config.yaml
n_head: 4
activation: "swiglu"
tie_embeddings: false
parallel_block: false
init_std_o: 0.0
init_std_up: 0.0269
warmup_steps: 200
batch_tokens: 32768
dataset: "wikipedia_en"
MLP neurons of a small language model. Each row is named by its layer, matrix (gate and up: input weights) and neuron, and shows model dimensions 256-351. Each number is 128 + 24 x the weight over its row's rms, rounded and kept within 0 to 255. Numbers have three digits each. A neuron's up and down rows have the sign that makes its largest values positive.
A block is one neuron, or neurons of one layer that tend to fire together. After each block is what it responds to, as a language model described it from the Wikipedia text at the highest values.

L2.gate729:150109084160116135153148093134136081145163136111096093142131150102066142156121164158148118146103130092121084129130151116138094143110126115116135110121114120135130197102124118124110108159109132108124087126154143116122146132108115149151147161134126112124119148101123140144135097183163087121
L2.up729:136112132127137106152132101074094111142125144134113119120137131135110142140093146146111108164146108139150124153147142114158094114118093134132150111113109112105130111167139128103141131137132102141169096169109134097106144134115104131109139111124177102123114118102130105130110135144101126163
Description: Word-fragment "en" piece. Word-opening "en" pieces of split words such as enabled, environment, energy, enough, plus other mid-word fragments after a single letter (t-ax, b-oot-h).

L3.gate26:135100133113112131110111107156129150119165141153110195113102122170126132107182172104128125155103150124111144122140145119114126147135131123139077105130126081143119126148162104076114134108171092123123128118110099145137131126157168129120160114112126160137140187112127097094161122106131079110
L3.up26:136097091139160156109074131145124118142131114138128108119113187147140092139125145174134128125133109146144152119167145101088121159154140095127132109154112165139083149125138111103134176122142152138120116140113141122122134136146081126134140129111131140153151160121142118117123140116148096143
L3.gate262:137155097117129147126132129082143147169143172088104173105133141131144094137145131121147165152125114123146124166153068129082152158162170128149131109141116102123110142122165126182150108119128158128148144122139090119124144140131112145157113125155132135170064138132166118129111095142195131092
L3.up262:167136136117111074140105148115147108179100120117107102151122123167151111122092117104152148143131123143155104136168152117096125132131161132105112111146159103156124138156145101102136148129156127127144149134170102129150105134108133154158131132171153151159127124089110134150134106119116118109
L3.gate304:133149128089132146172133089108103150123189158139100173137128104144131153124171157139106104150158118148118149127146133094162135145107143136097160094101104144131111135085142149131154115104117164099150116161132140123139120124141125104113086179143118090139123152117110119114110112144118146159
L3.up304:129070107105104120167094136117093150112140121127090143151137143140108115103143147142138085157098099100145159130120150111128137143162119176165150068114133159130119135162162104125143090116153143104117118126117107139077155129118127114072178114114150111158100142113133113100132152127176120127
L3.gate311:131135108105146095135111180126186149124087115153106112120087115134129120150144118100103132175165090171117140122123116132125121155148101195101094142150151089129142133150136127052160110084135153146130123144131103118139164128165169140120151158123123146116135143117144140124127136135142128110
L3.up311:088109126095101037134098155168136101118147132144121112128130136146144108155128099132129117171131112133121104116080125153142124069113179166123154124138129095095132157149127131144157170117141153193143121134142100160155152111120143124106158097128137136122117137114141140085081149150152118133
L3.gate800:181080152119134140149141161117144182138127139120115094135115097142140121134124130148165136120141138130146146150116107122104104113128142138098100102111134090107140165129155100152152169074134165087175093112109129110126154159099105144142161144144108127125088143128125131088076139093123129146
L3.up800:147139142095141164115137141113139119095113113137158167171152106142133110122095138119107127157160141088146132110087138142151137155135127138144138121137151130144097082113151091091179115119131120161132131145081125104159108108176152158114153167138145090087140131093127126128156152128146123109
L3.gate827:155194133124111136130154126118135114111138164152139127155086146107094102102143092116128088172136108181115139153144154141125127151129139119133093104125086130139122118086121122119153116102130168105189140097138086118134136126107138170124143107120148151110128152107122130125133109147149116106
L3.up827:131149084158126125114119167107139115111147140111091123127088156090133108128163152114100134152117093131089131136179158109130123171130148126102123131166149171119150104114142156134204127114164148161146171159118120106119123133126105134128136092137119166088129134147105162131105134132120136128
L3.gate1049:157159075118114142134137157114143119152121116140110155117127132157157112184141119117125110097126128166117164154142119132172142130160128137146153129098111104109129159140140114137166120114140113145146148141110156123150141112173132143165153152167113118171135163113139105136134123145101137127
L3.up1049:131119103134104156131154132092100093105122117132110145159121129136101145146128148127083114183074116128137158121100141092113144085135147115106106106110127097132123111145144110160137151153174128123136151126088127148101133148133088126160084161147119144095128121153127121102118109160118142110
L3.gate1203:127133137139080107126137093132137161129100146162121067122156132111166116091162102107124139157155092086072078168166137117120171125113104113115123144155134070115132141120154186119150125120144136122119097120102121104126140084137142131136103111128104119130132130142149143094115145150161142110
L3.up1203:092117109147156164150104113130095112104154141080119133144090125161110115142098118128101088139091153118062137138131118097140145137166160118148111147185110078143134137137185164094101109123134170136123158133128094119188133129145128107153137143162103142101156094127094127110125143146154121112
Description: Role and title nouns. Final pieces of nouns for a person's role, rank or relation, often split across tokens, e.g. advis-or, colon-el, engine-er, head coach, grandf-ather.

L7.gate21:151155117107105148129133103086126113069120120132164156098179127135142102151134107166144120142161109145126129124116123109145106132128119084156135095139155133145151146124124146136121131120134131147114157155126184083103132142162133129144144180133165113124147075132137155130123211187135111163
L7.up21:147110121111147105129127133157177084138113151129116089116132088132136113174119148147144097127153124086139121147156154111131128121129124116130114136129130120144121170145111147120076111107115186120140143119174185110160109137115125082137095141151142147152114146074157127117103080109160140095
L7.gate49:115133071148118115128142119109137143092089126148089096101089122112172123116121108124182147172139081103163098114148125142101107108128079163118105146154125129135152094143122146099165112139140107110125122166117133157117154087087101130105111142104130143109120146064172134097110122120087084152
L7.up49:115112085126151109123107106112133132119103138138097119170116128128124181131090145143117158142146098090157132134158091158124102151157169130117084134145125097099106087131136120115162118114109110117123147141113123119102147119079116099098163165084149115112133105096130108138154131167110135185
L7.gate325:094117153159154093106151156132147091134094089144095109105097140113193115156166122126124152165098146092149107112115108135132097076169099154127108161160180141174133090118144111108143149102112108152105126104108187132117175123188127095114129144124139093115106103083127154146111096146108100133
L7.up325:132129113121151095139068175138150125155122133107115093132135136107083094101120151112127126081131166137106115074115127130148133115126155168145085129122126115115155086124141127133137121093145128091150071122114142101126200129111110139128159149111178090127137116132138117119126185125119128107
L7.gate767:138167131110081119133145122120181160119126122122100140119135141115144159137086109118150132156118103123128132152134166073115114071168194155131092132124118148101146149096107094090146105134096108136178096157142158140157145139124123114119131087123135131172119109178144057139097149140117149130
L7.up767:133128159142179119105154121125092125108120123160104104154122087098134153113148082117126162167101156122144122151087174142091098127153130075141088088148109124138190145111102125132116152078131130116142129158119139133126142117115144106138083186136133123112132130089121123118138162128124091139
L7.gate860:105115128103088162107145117123142137112132123149125102131108106129119131148109137125097120121113157103141129123110171111156141122145126117078103113153144113122089129133173083094135131152074164144137114133103155119091157124160119097138091158119186131137110073113162111100127119107112112115
L7.up860:161161131155141148099133096167131139123147108106121119131107155149108121105116131088096087147142163142112119107110108157147113138132090141144144113141130140137093105161109121127131143141154132128082169178096107148129175123064133092106123119140114147152113100096135107138107122129182113155
L7.gate976:122134119136149170134123146114123142120138124141116082176122107107129159143104095125119074117153121122106118131129164140148103159104120101121131132109111127161090121106136087118091189138126152156157114141124167113123178100161102168151105087146104093095166125127131115117097133145090132070
L7.up976:167125134144149123111100076111103150107134098095124152190122117118146121107162151137177116098116148093120107189113137124119095123126141115151113110138135103178157118113105116132116133108121171151120167107115144092163145146135128156108128107102127171104143141173129117101091153132126134105
L7.gate983:150112103165165140123114153163101164180146146158084148117200142095122101111122067114105155116157110149142141128095117104149107136153145129098088114145113113141141127121120120134113116110135150141169106119134126125152109120144153129102105119184154164140098122081210112110126175144180122204
L7.up983:097123104084144144101104130108155186131119090182134130126125091154095123156138099128110125135151116153115123106048153132107142118101146126083136154175125068135118153177119110127146127130132155162144133133109152167140126137166113108129099152149158087143141148118088115208131124104123128101
L7.gate1239:154109113119148068105146121115132114134121117148086148139141137111102106157176122116153128098106145125171171114109146115148107123117118142122117132142135086114077099071135088130112143135155126176125116120139072153153127111130127116130161093130127117112183222159125069095168127096164106139
L7.up1239:141153144119114104098093159131115111138109089112093102183127110120133122118177152151120143126129146110151120128120109113132145115083118120152125117139097101128128095136128140133143131110145157116099170120104122147173144176090113119124159108129135119134111165112114082134138107150162139185
Description: Decimal coordinate digits. Mainly the first digit after the decimal point in decimal-degree coordinates (46.'7'98611°, 4.'8'89167°), plus word pieces in infobox and table labels (Website: www, Goals, sq mi).

L2.gate967:112159122162149109071118103120146103094123084108127154134128138093129095132161125130135129103144136121093134138149110115137151128143123108112125125134105167124097119134152168079109121134148119133170132139105142137114184118071079135143145106103098203091127118185124088148143118142138141133
L2.up967:129149153136116112155141145123091123095129093103157115122118143160138114115151123137151094138129133157145105113133124097125139171158138109110134110134139145167145120157155102161127162158097123144133101151150157105091146121108114126103132139123120146108137120180136128139106086151142135104
Description: Word-completing suffix tokens. Final pieces that complete a word split into subword tokens, especially "depicts" and "depictions", also regions, cards, matches, exits, applied.

L7.gate23:142104144162123140061108134112144139183146157168124103134123142066135088154134092148141116107132118159124182124114116120115119139095147123123115107125126131116108062135125160146136128114129105168129147096152163165155123135153113121151126169097151148132144136141114158108158115085131132159
L7.up23:140109128095155126148111116130152112156124162158116132125127090099159124172095135163108119106128142131144116153136123134135138100111152125096148126096132111158134087148129157156133119152123120146131157129082106121129093151097106133115136156116075136131109140150104133097178106126125113104
L7.gate125:093124138105148134102158127076169140149137143129125132132155108111160100092160143199157096145107109134122130118146131132148114110116167135075140158118124119084113126158114094135095124112137101141107174120124129113118111110064144134103166131078128105136151174125158099083181119075101126113
L7.up125:092147120110127128112123133136160133173086179154109147101105099067153187115155176166140099140103125127141150139156166150122122122106145136093105104165136113087163134155142112117168093119141118160125106140082094152111093108098163169140132129143147116120163170172154120132163115138081122153
L7.gate138:136102134126157142111103094143146133127112146142070086123128108109162113125132084144132145092102151136125130112105119097128141100117146146115145100117183085133111103165166113152121095125111187101122137137156115126127095119140099131124085162147178128115089138151118132098126140120127097149
L7.up138:095127057089129148153102173123157117118111173129148123137142160090123128155123146145158092138102137110112118134103118155139113126125102120131138134120120108110096123167126093153149130132115115151126158119086105158107143122107114138179122136124102120157137148129105111134094131142156118163
L7.gate379:101117145133126113137141151156177145146094109114122136111094101132113145137157130117149119113125129120171161176136159139068123106122132126140104154121134101079115125083141150103118151141097119090106146141134115145135116163114147135124125120114136101159111121133122113125159146168111124101
L7.up379:135144137123093133117167109144125151108114134106132131153110123139087102144113140123154125119131117122144154133171127160128111148092122155099141139080096119106144136119178120132134121152137081147100074136113223121137094126116162135153113160131154137098130136134118136145111121168132165156
L7.gate642:118109135143128169134165133132115158171149140154122134125081132145108129141177094199091082127182098130092128149190160124133088073149121094144150139143110099146093159182135135120137155118123126110152133143142102155135140176090128142133122136121134158157162153141204117131117106124092149141
L7.up642:137091147061152146101134123163129113174116143095127157118147154121084110124138106124129093142094128100111137111130093127129142159146048129138111097156093077136146096148135081153128134143114087091138165107119112145120072110129100109133141161113157122140112160095133164108128131150138103158
L7.gate899:126190097130119125144109144143146171126094141130152132135117171135126094136168100162158094165146122110114107144124114113154128161112106109145104126151123105158126135141137127191126098109174131140126135119107108111115158139111141155113113166132142122167158141112123116102095111122131154149
L7.up899:107111107155091101140116145138148131158086131111137141145089113104150112139142173170123103118109106151106151154124153138127094135133136130137098159193129115064129120138189129140151118094109148105091113137137105169118143155101122127126122150132130102107091109127141158127129131139120126100
L7.gate1102:113101084138118139096112169136146134140150150147140119118123125090094138141090123147122119153117104149095141138186147114170126153109179106076111129131153174143109129140179098106098097120097110095116105138164102147110128122147116106119101113164133108142099113098115083157115138108099156152
L7.up1102:115152128123157112128129129106136134118163136141144139151128121125100116153103149144176107113147138111140098149139129086125112150149116111089154150097152105134095134155117120152156110132123159208160160096130113138147099162115089180124142161169135147106125158095127112127121114104131128123
L7.gate1128:134106124130169157117109136153156100103095127114110135160108153093141119151135117152167108114128157107160128142122101127136174090116117173145153101115172086135119139166111111159129109151112147153100150124132156148112125124104115149122099140087123150104116159109146162094126143178115126171
L7.up1128:148148123135084146167083118101161120113126120114128137157104134135147111122095125165134128071075129106141165153104112084112127088127129100147124129141097102116101174118125109132130115135128159101119156136117113147131129149074142127155100115110121139139114141136162156111128125188105135158
Description: Noun-ending word pieces. The last piece of a head noun, often a suffix or plural ending, just before a comma, preposition or verb, as in achievements, circumstances, delays.

L2.gate1046:172168133135096138065086127147100122141103094156152123118163162133142099139124109117093114134128122142132131134142143086152121105110152159132137109119123165110105151090127108130138150116138170152129152149094139116122123155156125067115141124135128178145123126103129151133145133105128132118
L2.up1046:138133123106126131103128156131107146121081122143163164095129139162138152102134151108078147078108135161144139114184177132110141135164162150149120122098069141135098140141101092127169120153119170143112161153080147139178131156160128059115105133133146111115132133123146105126141141122102105150
Description: Mid-word continuation pieces. Subword fragments that continue a word already begun, mostly middle or final chunks such as over in Discovery or uncovered, er in manager, vers, per; also UTC in infobox time-zone lines.

L3.gate174:143142171139060179121143119145147120121160153083164102208133103108120141048166148132137147158171141085092099124126129084141124119160110101127138135130163132098112136115114152148135107133147137098133123111153107125102143167132139162125151134113129160087136129130128130116117141128099115148
L3.up174:112124144139131145171103111138129127126169122140142080188112083073085111096096132142126105142141111130105106149146090134112112147151117152114110154124074108097071119103131138179111110132217124105087136094160110115146124132109061129118098085109143145128165107089094135135119145111120139099
L3.gate233:119187083178146157128127160144128130121142092116132096138156135164118085134123145127159184117160100146116132190147140116131129112163118117150108173111139125163125098131128150149155112114137115114103121131178105116092106125128099179147129102172099092115071095177133122134106157132157154160
L3.up233:158119134132120148150121120135077125149123141068157125132096133147126109119118100126115127167138118101151126157126127106130136102114132130134141129091137122098113119116121104134160138139089057158103162156122106109122127118082128102105134098147112125104093102078107136173147124111085147129
L3.gate598:121128110149146110183170108141151166111110147112172084127110112107109119104141121134161071131155087122107178109129112182112114110138132109097106148111156126138116160109151073164129138131109145130117136165172144132115083109152099142137128143119139149150122150112130079129141153099109137146
L3.up598:144116149119111080168123123088216138140133131141156138135147166122090123132135146088173132114186111146093142165141086140162108118122124124184123090119128180118083126114123115143143135173123110149119127143158123123176064127101100147095128160130152145175089152143162113116105127118114073175
L3.gate645:133118112122120118117154101127116129155116153138092117137101151167116096189185131121149122128063157123144136092165129109162144150131072116133150159139146166136127089139110122135131163115091121132133129131150085174129106132157122110089176134147105135127116108166116126141111131141114175149
L3.up645:140105119102097122131154116154111160141124145136144112119092141118088082114153157167148145127116115106141115086165133122164142122123096137139168142119117127136131131126113125146150134152092179130137184141179055125160169137187136105099126156130113110157128108151156145108141141140124135183
L3.gate688:107139168136149165115135143141153093111145087135141102154136083181103142113118161122092114124139123144113181131156111149124140139134111134121079101117145095146089167120095124133161123129107160163117103087131113097132144119125121115090125126142151117113139156125135106119081136143103074132
L3.up688:102106139092115118097159165109114153172159111148125085118148148152157154118088171165139087114148114137116166180130079121153113100121164119141145113112142102124128120098104165160159143142075157083146114148081105106118138116144102108164099121132112109125157135119125126156140162148089142143
L3.gate1033:122091155205145132125083134154119117118127121098151112093109083121121132105107146180144113111165090155120154110153156119110159150176140113103109108135111141144141137109142123147116128130134129078145120158135149132119105110163160116134153108128141126119098109132149145164133096150120126085
L3.up1033:189149166083130115191102135176123169155098137114135123107107106139123101112147148127124074138139136126114120093140113152132106122125112128101127133121107111123101131169136111136153159150096176102129152146098133180151116126140148129147119124142074136100094166131153097117118074108125108139
L3.gate1116:099189108151114142121125101118106118111108140146155121155120113110128150073139050121141081118132136108103106155108166126130118141152148123110178135125135100140129143125120102137147088124123139125120100156163100117061100148121127185131194136103149133156153075057111175118088151102124113128
L3.up1116:132097105142103127166131152136182169118141168114157144105188127125090142144126152125180107134117109122120167101174130140091129161134147107163124119100134120133104086141100109108141168133113113115149130099134159110112096120136116098151142173129128133101140141145132108164111169121132087142
L3.gate1142:170099153102148113110127129101113119141164146124169077097103166131137146096086124142125106075145126162093122096149109160149121124137127158109148126163119096133148104145127127115136095148106132112163167133148121149181161120138148149107099092123108144124184125102076121159103108147144119118
L3.up1142:109129170124144139131125119191122119123144119078123099122126103108123085118130098152135186091133156156124133153075178132133128145096122154117150110122104124134110122130155126123119137166116153074098128152105125109103128150144095128104115126145121179073112137127128135090119111130108109138
Description: Noun-completing word endings. Final pieces that complete a noun, mostly plural -s/-es (charts, posts, 290s) and "season"/"year" after sports dates, also perh-aps, inc-ome.

L7.gate19:116116134165131134121144160115108137097123097141104104130134108126130142143155095165117166098112114090115157154133126138109121124130134133113161158117125089139111132125110185085142104125128115120111194124109126115136142176122131095124110108107152122146174101142129111166123143122124149106
L7.up19:131133140118117114154152120108154133127107093135103127149130122186124112145111118108119147102118156090090112077107113128092111123148095167131167112118117088148092166117095121144109142093093149095111195105116150130095106165156105124152115156123109135113105157075141158136136159122124168109
L7.gate58:160140164115115147107129133143142098093166144124145203113105113099123143117158153132136132158146098123164132136162143108125115133093131157161123072134081139161143164138125128115103121084108137126153142148151135129131114101136102086130115154171130121124120158141128144124118133087108121111
L7.up58:186113132133128165106093138126136149132140151137110171142148100089132147133135144142122146155108110107093145170090127087083124114112131158154144100128101144175134114106153161119139129156131105138181087116154127133137107200176108086127134133175150120125081141134128157139169118124101061151
L7.gate117:152184127110141096101136165164084099172094140132139133105135123118099115156153159125111122109074161125117130108127116111125146138147124155132165131132140169175136117096143109124095134145136128113084102104118208086129144174091104155133123107105141113132138128129104166161118135104120140143
L7.up117:165133133142141131102146156089101089113168124130130132138126141161131142128151110122114159067109073062141096116129155142165163089105133118115148126135138118167141099126170122126094110147160134149135124149116142096129123161126151101071145111146168123098116090112118122154125124123127136153
L7.gate266:149085087105114093100148169171094131137178138162139086135120125159153116134125107099139130135124168203136108159116130104101145150081134173104119098118124130137074141077150119100136122130156081131156125133133140110117168138100095114102093171125103114141110127143101132123172140143129075089
L7.up266:084114161138132116076133149138162178126106073121105158127116131151175106155110182149115103123129128125122120093161164113137126124156134141159112141129122092130130165156110143127171111131145128114099122130134132117108116088138144109111127158154117153170115111143139160155109125136087150092
L7.gate267:115164134146090172133103088125108102131125107157139125134116137080176123134094108127150126099139134132120165137124131110150115152091108130133100105137095114128125129142112167119129122084158156146161116124130155142118154107140123125123145153117128111134168138099131112135109093125116124116
L7.up267:136133110138113129150110117121127111113136193130139110118129144148166178097175133113100092127125181149096146172151128151078145125116136126088154110093153152136115156127110160100081130158103143172151160132119111138141145141138119125143123125128181122147074091126089144144128146124146115147
L7.gate536:122118146120119118113150123106140160094120131152129128092098139139121128109107106127137071150139142136125161160149104108158117128098143158161161111118092135082137111123120173161125124160145112126140137158169126128140175098118107121149110111146119162122078126170130139117088152113125146137
L7.up536:129153126079071111098113125129123127119124087110145132110146130161154093121127148188147128148109080098130143130107120125117084129159165149177139151142105114157130140108102116122174174134103111120178092181117084131116084174147126148099095110172139152122174097077142183139134103117094109162
L7.gate840:148124099112127117083186111176118135129124074149123150172147133092119108099125115147144132106138135140161141166115156116119164107100164143153126108108142140144128118118144127134088155122137131141141127120132120117095138134107167149113162115128084100139140109152144151114120096153134122131
L7.up840:155129122116102101095132157138140094091134096112130127167126103111106065163118147155081099146138139115124137139119104114135091130128112115102099102108144132151141123092137090193120136122147114157131127119119109145135127166107138158076125131108104096168120100115150166139091179142131145104
L7.gate1140:171149109126136104136113140121136117107113094151105113140092140148160151139099133104177145154162103131133139130117126149175168117140167139122142129105060137192127100152126135171155114108133137126138128149128150132124145120131120129153112139115160142106180089143130108125158115102102136112
L7.up1140:139079145103079123122114184111133121155133096099115117137137176107159137114081078121133155134128118145123138138100132125085149124105120138177054108142111095123135127157137107152122159121146166141121151150104126096091140131166149119113128125135168063144117168162155089159148158172118113101
Description: Mid-word role completions. Word pieces that finish a word split mid-way, mostly role or position nouns after "as", like manag-er, goalkeep-er, ed-itor, and cons-c-ience.

L3.gate229:112138108117119156165122117136108136110112072132111119131151106110169169128175135145097139169140145091121118163131160103146101122131130144130140085144117120167147125133123120129126123119129079104118136114097157079107096124140151154165132128116150166171101107111137095129138142112135138116
L3.up229:145125106119139120143117163174115128128109116120171117154133147119098141125132145120119132165109171130126125083143114111090132101137127133123139109153113098097148125135131144148122083138139133125102127144135115148126125122114147134121145173132046152148149132131114086114114158123101167096
L3.gate420:141138126105161129090116131111138124154156127126132116135154106103117112134067113151097096139120117135088131126104152148133089117169117134161128154159183153137146101077136089095114101145090122151137141174119106128134168161128149152101125107159107096120167141116163188182101116139123123117
L3.up420:121158120114172154151173135181106097153111148096109137138154127086124132089083118102116150133100124160157113119151128119149192144087192100182164164156134126126132151105141074124118115085105157156139134116124126120131112137135162139136133125124104109143113117125179105089142108121146164125
L3.gate523:126119155127156168119133103113146100116156103160116142102158118102151062156141151130128143124121148156124127137143107092094133171130119150154133116121142113120167108096138132130109140136161122148108113183106116167129125122112127149118155134134164139155115099128148171173085137158165121099
L3.up523:160106146100169145096103129164099107092125142079108130116071086151095154120139118142089134108133143107181107144111123126162111116167142109113141116128120159121137120137126126174146118155147169152139115139113193113124133130129165154152122161130165089124156150095138165141103137114082125127
L3.gate738:120165113120119128169141122093113138168092130120134154144166122120117118150123108166134123124079127137168108121151162128165108136145125078115085119168125113138098131113121118123108142128162150131138156166155183142112081149074124116154117119145104133154135157130077115131107137166112127136
L3.up738:100125082158098119150135096161092157106102164127119210155114112132136175094148151162136098150121114128158105092125120140131103184142132119121090125099131149114132150125128101138122118157139120167073173122096189199125127165094138142145122114121167109146125129141102123132147118159111093142
L3.gate789:119105095163150098097115107132158140140113146161107120100132124120136090124130094119113121131115079113102144124132125157137116145124139104099135125125109146120134145139122134144143127138119102167143134117137129107137151111174109160101105126127097103111118116160083115094100131158129171106
L3.up789:109140079093110114055128181130113144124104111154116148102128104134141138076180098123114114134113154095123126131115102164136143123121144163119143175163114140119135133172143132125137118135137125170081138100110110133126135121172088128137102156108153120151121077126054121136115116112142141150
L3.gate840:125150104116164134096104130087167114069136108133147133111111142123116134119127139103115124104142086149123105130152111060140135137129112137126100122129113134136114116094163140079126158140101148159148095140117145111092124123117121134158098130158136117172131118186096163074101096185137109059
L3.up840:124109114138118127138139112144160086097109091135132126113102109137133115149141097066169124124132128117097117116120107087127144158131151121159117142118097109103129139107170113134133197164112104094147127086097104145117095132104122151138092130150167136139119119152131158135156143125101115091
L3.gate853:088139118127127134111143142097116143129098175138134135131103131144150117122124108136125185113063144141117093117097122095101090110166129118090121142159112157123183137107120179138151127131127180161140112105106122114158122156078104164098105164145115133196117166100162149170133143163159115115
L3.up853:083112138134152155101095162127148139060135155159097150101119145104107138119122115137131121089115145097143127136118145133119153179124113103118105180129113108166159116117137102105127178102121089077111102134131131139162142144150160099095178127097136139090155097105113146117114121149089170159
L3.gate1147:124154146150139123120134158141129109131108076151085134117106095119138076148114066113155125143143109135122149146123111108101162152165140122163109139137120157123153115114176125136134130106169098097095149117140158147094096104149100118086097132121127135164128126136105158185163096135086130106
L3.up1147:114206129139117130161110097119110120135125123119146160135112135136145102105166112101119118142124110137110143126135147116105115160129125108109084114118133168090140124124157125124101185119086134122119121113083103138141143098128145183123113086108146087118156133132144154110166101131136119147
Description: Decimal digits and quote openings. Digit right after a decimal point in statistics, tables and percentages (28.4%, 55.3), plus opening quotes after review "said," and mid-sentence commas.